python train.py --n_layer=12 --head_dim=64 --positions="learned" --tie_embeddings=true --init_std_up=0.0312 --lr_mult_o=1.14 --schedule="wsd" --seq_len=256
MLP neurons of a small language model. Each row is named by its layer, matrix (up: input weights) and neuron, and shows model dimensions 64-159. Each number is 128 + 24 x the weight over its row's rms, rounded and kept within 0 to 255. Numbers have three digits each.
After each neuron's rows, "fires on" lists the tokens most often at its 100 highest values on Wikipedia text that the model never trained on.

L6.up249:148154111148196124138164115141170114120131136136078148104135084160131115101125133128116134146122134111127137138136115126130144128148099141121101103122112159150135107117125179169131140168107125176155142132101161132097093124128092142120100143147131125154076118109134117121134127145087133147
fires on: "i", "em", "h", "ri"

L5.up964:131104120150125167146139110133129110101101125097123188138144109090145120108136128127122113095118102133045102136127152120114112159124149168119210123108127108144141123111142131138161141139143113130131103099149136123116137138153097154075131139113083170142087116105116135122117112187151109116
fires on: "ion", "y", "ic", "ol", "og"

L2.up361:130145113125153140090165134138081119099110112149149153166133187139119143113108115135160151111129096195137128101134120085129158119154119126104148167151138154138132106126143136095142056145152096126153132133139163132148116103106158113064137110094135149106134129125061158128114141123159120132
fires on: " | H", " at", "| H", " of H", ": H", " in H"

L5.up883:079111114137147143162121087122134099139157119158096128120119121104148134123130139144118100098175133141155112134116161105115103130077154131112090075149104172125135100119110111165088122118128094138086164131122147070130152124140126106120109188138121144158152109070129106159147126111122130115
fires on: "ol", "ec", "et", "el"

L7.up63:094113164114151120129154132132156142104114142140134177119142130152064148159128091100145104123165131119082144098141148081143123087109115113105134122115100097140119076122119131121142158144113109107171114101139105120098132131168090128094131132136105163127118115127118115146088113157134139174
fires on: "or", "ent", "y", "ol"

L5.up93:150130151157161106107077126112125141156154085146129113120177110131095086130093127112141132138139132132129114126146128136135151132136143133080162109167119131155123179135113134133133115082143116152132112131115153137151116118103131102119129092172145094133126100115125129133125118129127135116
fires on: ", ", " in ", " off", " ins", " down"

L6.up31:111133123099128154175121144157157117117109148157075175150106110147147149126139094118130123196132125110098121097101137144117152089145135163149171127154085167104139121091085134182137108117120141085076115092109141124119146155130118116086102110176144163139081129103093113131125144113128103107
fires on: " D", " d", "h"

L7.up137:122119147112117130141085098160179152141131177116152112163121103149174121147158133179119143079116163122177113103095122130144131144132101139166142086121114153128116098120142141123140151108173097146111122142116140118139082098143136109127128179150069122164150109091103144110139144114149106132
fires on: " L", "l", "a", "n"

L7.up624:123115101165124127128150133151115115124111151131131130172148149106067083135098131121165128144150098149144107151128116169116090166143159114115184146121132165135149192133130134130152135091115172104179096153169071114166113150088103060132143136116087122141072149174119171159147159163133156124
fires on: ") | ", " ("

L7.up298:115133124100147100111125153131163134195104118187117129128071132135128118095144132130146139093127151141136146143102106127124099107096150151107158157135124149121115146134152181158165112128121151172103116107150089104127108138116097130100170119107118140123135144115141139142164110141138118067
fires on: " | ", " all", "8", ",", "6", "9"

L8.up154:131151159169127133168134128087107143150157082082110126157141176115160133141145114145139121180160137141112140146160086156131148077112137087092104148109141095133089102116134100197144148125167119111096148150137135120116131121141108147145124132124166106122119131132122136124126155125130067119
fires on: "-", ".", "w"

L2.up839:130101123093170149125120146104137151141124139150162137115145105123097114103131152131129121139127155123142103120102118133112149183081092133093162146158125134099130100137129124075153136099118126145125133138126127138158164140132135130101176088165185129126142139100099130163114139131108154135
fires on: " |  |  |  |", " off", ", ", ", and", " and", "ing and"

L8.up228:126135116130147130084108117147151151138153166130144163148132111128096099167104135104068157127118111163107150193116101080122151164137144153109155165079167126143122103127124130067099096135097153126142135110119121140103128137096099120142086112124136132110108112187160130161144122126148096147
fires on: " | B", "B", " the b", ", B", "- B", " a b"

L2.up804:141107123112163173105131164138083134120116123162123145126112143138127153125164147122147126141128135161108146158152140123073151127117100192141118163141127148110135123139137104143125184171120146117139131116127137099143103109125113114138140169172146115174146162106127121117159115123096082106
fires on: " that", " World", " section", " "

L2.up418:136114111092167113115151089097175090143129127143107147119172096129143091146131119085161129114133105154159126128144102135145119150118111162106096140134111109121131102117142168125146113112119138131153122147113141155095138157164143105097159159149153117120104128071098144126163152155094085146
fires on: ";", "; ", ", ", "1", ", and"

L7.up503:118126134130077122106098132107153158116125076117149136101084175088104114150125129088138166160121119135110137097113139147102118097170114162168147133118122087103110104104086136154120090079179157135148137125137090172119173112133134163130144136152120114163180105129140153139106152117071119114
fires on: " (", " re", " un", " dis", " made", "r"

L2.up600:142103135112133125144126159134165128114106125111110129105125146100118159172152137106157127132146125153094149088150137149116134123093158132151073150090115123169170125112107105126128135100131111120155153110100140145104077098141097114116152172107125104142115149127153155151134159120140159147
fires on: ";", ":", "\" |", "; |", "\";"

L5.up646:122119135143188097110136142136103126136152129166131112126133157094116113081181130120119131138114149106118154121134114129122122120102097122134126163118136150173150112128119118136096181118135180147119186098111111131131179147138142131171083141096169163130135134137143157122156095138127122086
fires on: "5", "6", "4", "3", "omen", "our"

L5.up443:122136145158113132131103152195111136091131130172132127142125135103150114102130112117124175136129121141146152120073139126120115100153106123120132115100163142170122172123143148175181107146125156127116145131144092119098114102127113157108129085100154124184117180158147121089116102121123109081
fires on: "-", " s", "–", " school", "|---|---|---|---|"

L2.up545:123156163126112125109091148124100099117123118123146130129137181056101101133127132131135135122123122108182105132161147144126147084135099145180105154111144103106142101095141141154120140163150110095155119121151124123154099133135156175152125151103104094136167063145121117134067109133134091112
fires on: "in", "ak", "ar", "ss", "et", "an"

L6.up263:160112091112156114164121124096148122097092152127182160102129106122140096118142151126124162095137083186145119137088144162154129163083191136113163143112122082131124118127175131121093065115143108095134161147119141129119127106100114165126135082092139124143108121107128161130139181135140088159
fires on: " B", ", B", " | B", " L"

L8.up995:114106169114139139095127118133121140134071108165126119163096124117103095138113072098170091142109148109145145144112132099129147129156063115108116125125131147088137116121115104165150095108110130098152110163133161138163149131133163114123169139177131184146165107076145128155150122168119158108
fires on: ".", " every", " more than"

L8.up448:107107119106095139136135149126117089098136121072152117153135153113140076125135129092131128128193149122146109117096117108101138137138156139120143077076140157156124133120093061109129182135113161119140122126129114168138134105117143131161164126145109155138132117161132172108130147111171117124
fires on: ") | ", "ing", "ive"

L7.up203:112154166113134171136163151101160166124105120134111159105099149129122119098183103106082144130122125126146101115127139105143136085118149158141123144108129177075123145147096140119132099063076122169165129124094150121123142095127150113158130146097106069122094120160115130138119107135101156156
fires on: " | ", "2", "4"

L8.up105:126137156119159135106089123160104110133129188078089093118116117159132129111104146118135134122086140123106136152120116096136120125144129134107108131136125151094127105116106105119090091151169170122162118111086178145096138165123111196125127115113107151130099124125116138140113119129089105131
fires on: " |", "====", " an", ":", ";"

L6.up939:102068140145133127143154143139115132083136158156134111159091097124118140134160136126160145131103167081113114125146142105128107119092092139160179095120096139094132147128059122149103126170145119162191170091106103135084136079170113178123139124150062133156147120125129169103143132105163127168
fires on: " and", " or", "oll", "ar", "r"

L2.up751:137141132093138094111097148114182127119167109073112098154136109096101110138117157140157113183117162124181144094098140152154119148158136137137134153134094127122107142118121110129147118140117121114162103113120115143124130079139114121100164116108166120153130124092174153135115148130121151095
fires on: "t", "z", "g", "f", "w", "33"

L2.up441:083125146139122093101146156122166154076136140108126083099141114130162116102164155089104141110081121138116096133141148088102159110127094169133096152154107168127139134105145114131093132131111099121113159140093138120117127150141126126125097131131152134173090144088137177156155108076113141112
fires on: "1", "4", "6", "2", "7", " Regiment"

L2.up96:104145112082125116144171126129128151102074135114124148144135110146149098082176114102079171136131141127096120141096167131119132145099142140128132118127110162146127118113116172129148108124108108100151115134104118112139115129163090140162137102133133128124134121097150169122123128136115135138
fires on: " | ", ") | ", " |", "; ", ";"

L2.up949:121173147112148156110091102153136139107156127128095150131147083042126122105150121171148130121118122170135140151112162044134137136118155171099157149149105098148132133140130103136146165147095171102146125122132107139096108102119150110133103160140123124123096147145101167180130122125139113097
fires on: "s", "ch", "y", " of", "z", "ly"

L2.up184:103117130116197143119120151179181182122142172128095144134172108141149134163110113070134140085149155072170122152099155132110130142132160139119130137111136150088115111142150111163143155116123131108152148121128137110099136112187074143172165134148083107137073152124145120119138123100107122144
fires on: "b", "ro", "i", "ri", "ra", "ti"

L2.up961:079145092087139139130157120114134139125114123147157124145102073156095108097132127107109126160103108151133099147105101098145135129105162142138087108122132203110131097139134142140144145160124109105071127132141096140077127153151175156143165139156141155136114117132202118159116136117117118161
fires on: " |", " |  |", " |  |  |"

L6.up245:100096115165147084132166078158087090169132139125133114103115149120121125170103135136096155122111150136144130103121114129117108140135075082150176151116125163167154112119090145155130064099136159124153130123117121134104143109133144114137145122142141134113102205159122115107141121120144142160
fires on: " more", " very", "-J", " still", " most", "j"

L7.up814:126111104163111173159108083124150129100141140125145154121167126109141148123161156101112144119113072101112109091156108144162130106132144113133117139123141165161119129127094096129178127104134125090135085109081099135132116135128158102148121112114133138193117145098166124126154122120092161126
fires on: ";", " or", ",", ", or", ":"

L8.up680:168138143097125097099136122145102140074112090140122118093132129088144156114169139097119135084163137154147106204137171109109124098145106158145134148146203130149141131132110146110112135097134112091149161090159118176108100111096124142142095122121109146095135200174134132147118113150127109097
fires on: "a", "s", "es", " of", " much"

L5.up723:120154091123146109149122154133130140185120128163116119115081131167139139143142130106122114125105144106092116133131085111093101109082195127137096063112134164151126128132128108135096055137140130114148142066110137152151142140155171133179161135120130129125154117126156122112198121153111167074
fires on: " |", ") | ", "\n", ") |", " | ", ";"

L5.up122:059122112085104119179091143143129099147176111145140169121128068139149092111160144179138148128095127157123129125135124164158130159070139140140107101132147113138151134140127123161113069128125093117118122105126122127120099122086155128116181119110095137208118121156102146126165161111126064139
fires on: "al", "l", "r", "S", "s", " L"

L5.up826:129135133197120102152098082138107121167170137104129168167147106120149085115173116137143183092122114142110147161134142155119152109110111143141095133117140115111155149115157123165136099125142129133119153134113131043123124158118136144117075143111175152145120102104115146135130108111100095082
fires on: "-", "ol", "com", " (", "c", "ec"

L5.up598:135150133124120123146152147092112180097068125128100155118125120102128089143167128124133114139121131130131096122154089105134105132109121113117100101147133139140160169107131132106154135130122137183170158079149117102127155135116085137120134100133147144121133120174098161113173109140136178139
fires on: "at", "–", "ap", "ond", "en", "ip"

L8.up775:105137126131115154170156139108185140138165106127090127103142086181128124132135073128165121136155098127104108109126134140122097134150103163136192096124112116129119098093138114184120123077112105130100102089165133131114127118157178117116118120150143170130102132132161112111117137108111155131
fires on: " D", " end", " K", " of D", " | D"

L2.up48:121129109102149142141156125097135141122121150121118112148118102152126098121178157117115126146112128116163137139104130151107119127105157139132110112095127139156078115155154138155095121119126095114161113157115128133102151131164154140090151138105142104106132139101161129170112125133152114134
fires on: " |", " |  |", " | Notes |", " |  |  |", " |  |  |  |", "\" |  |"

L6.up498:144096141108151140131125118163128137096143144087121110115126117121151106125148117149118154120080152135140157118147096100168165140117112148096132100112130135080115136130099136086148165162156136134166156150106105119156135114126130132211107139142152093137137113140134171081141133143164114101
fires on: " or", " &", " and", "Or", " ob"

L8.up928:138120139117119129094068117133123133130137149129193115107119140110134077102150132167125118128112152132133145142105123102130099086092156166120179176142137130124161130159145111128134150157135112135126085130150097089153116134137117128140173136115101106118092121156119128188124145141110118145
fires on: ",", "1", " | ", " "

L6.up145:125120085141128112130120139102139140152132092163128169136106110166155143105113127121141081130128101121125139178142130110115116089141133114173160106106158142162131097149084119123093118114145137139109128117088116111134152113104148094142145146171127131135134149153167142118142122130173141120
fires on: " |", ") | ", ") |", "11", "8", "4"

L2.up998:090081101127146105111125164105133100135151120148133142125142121113083107112143137170095099156126098148167147116125136120123120187150159129105099120113120143111122063079141134136118124119145156143131139134109127137094124119136174128094146157110156119084099126099143173158146166130093133093
fires on: " and", " &", ", ", " and f", " of"

L8.up593:109179135123097114105108109121172141141110124138151140138161131133085153124137078101110118165119122126116125096116143113121139140179137119137128127079146089118133110112153135157184132114153143151184072126126150170113174123114077095132117159114102142138134133159111101169130150189121104154
fires on: " (", " \"", " re", " under the"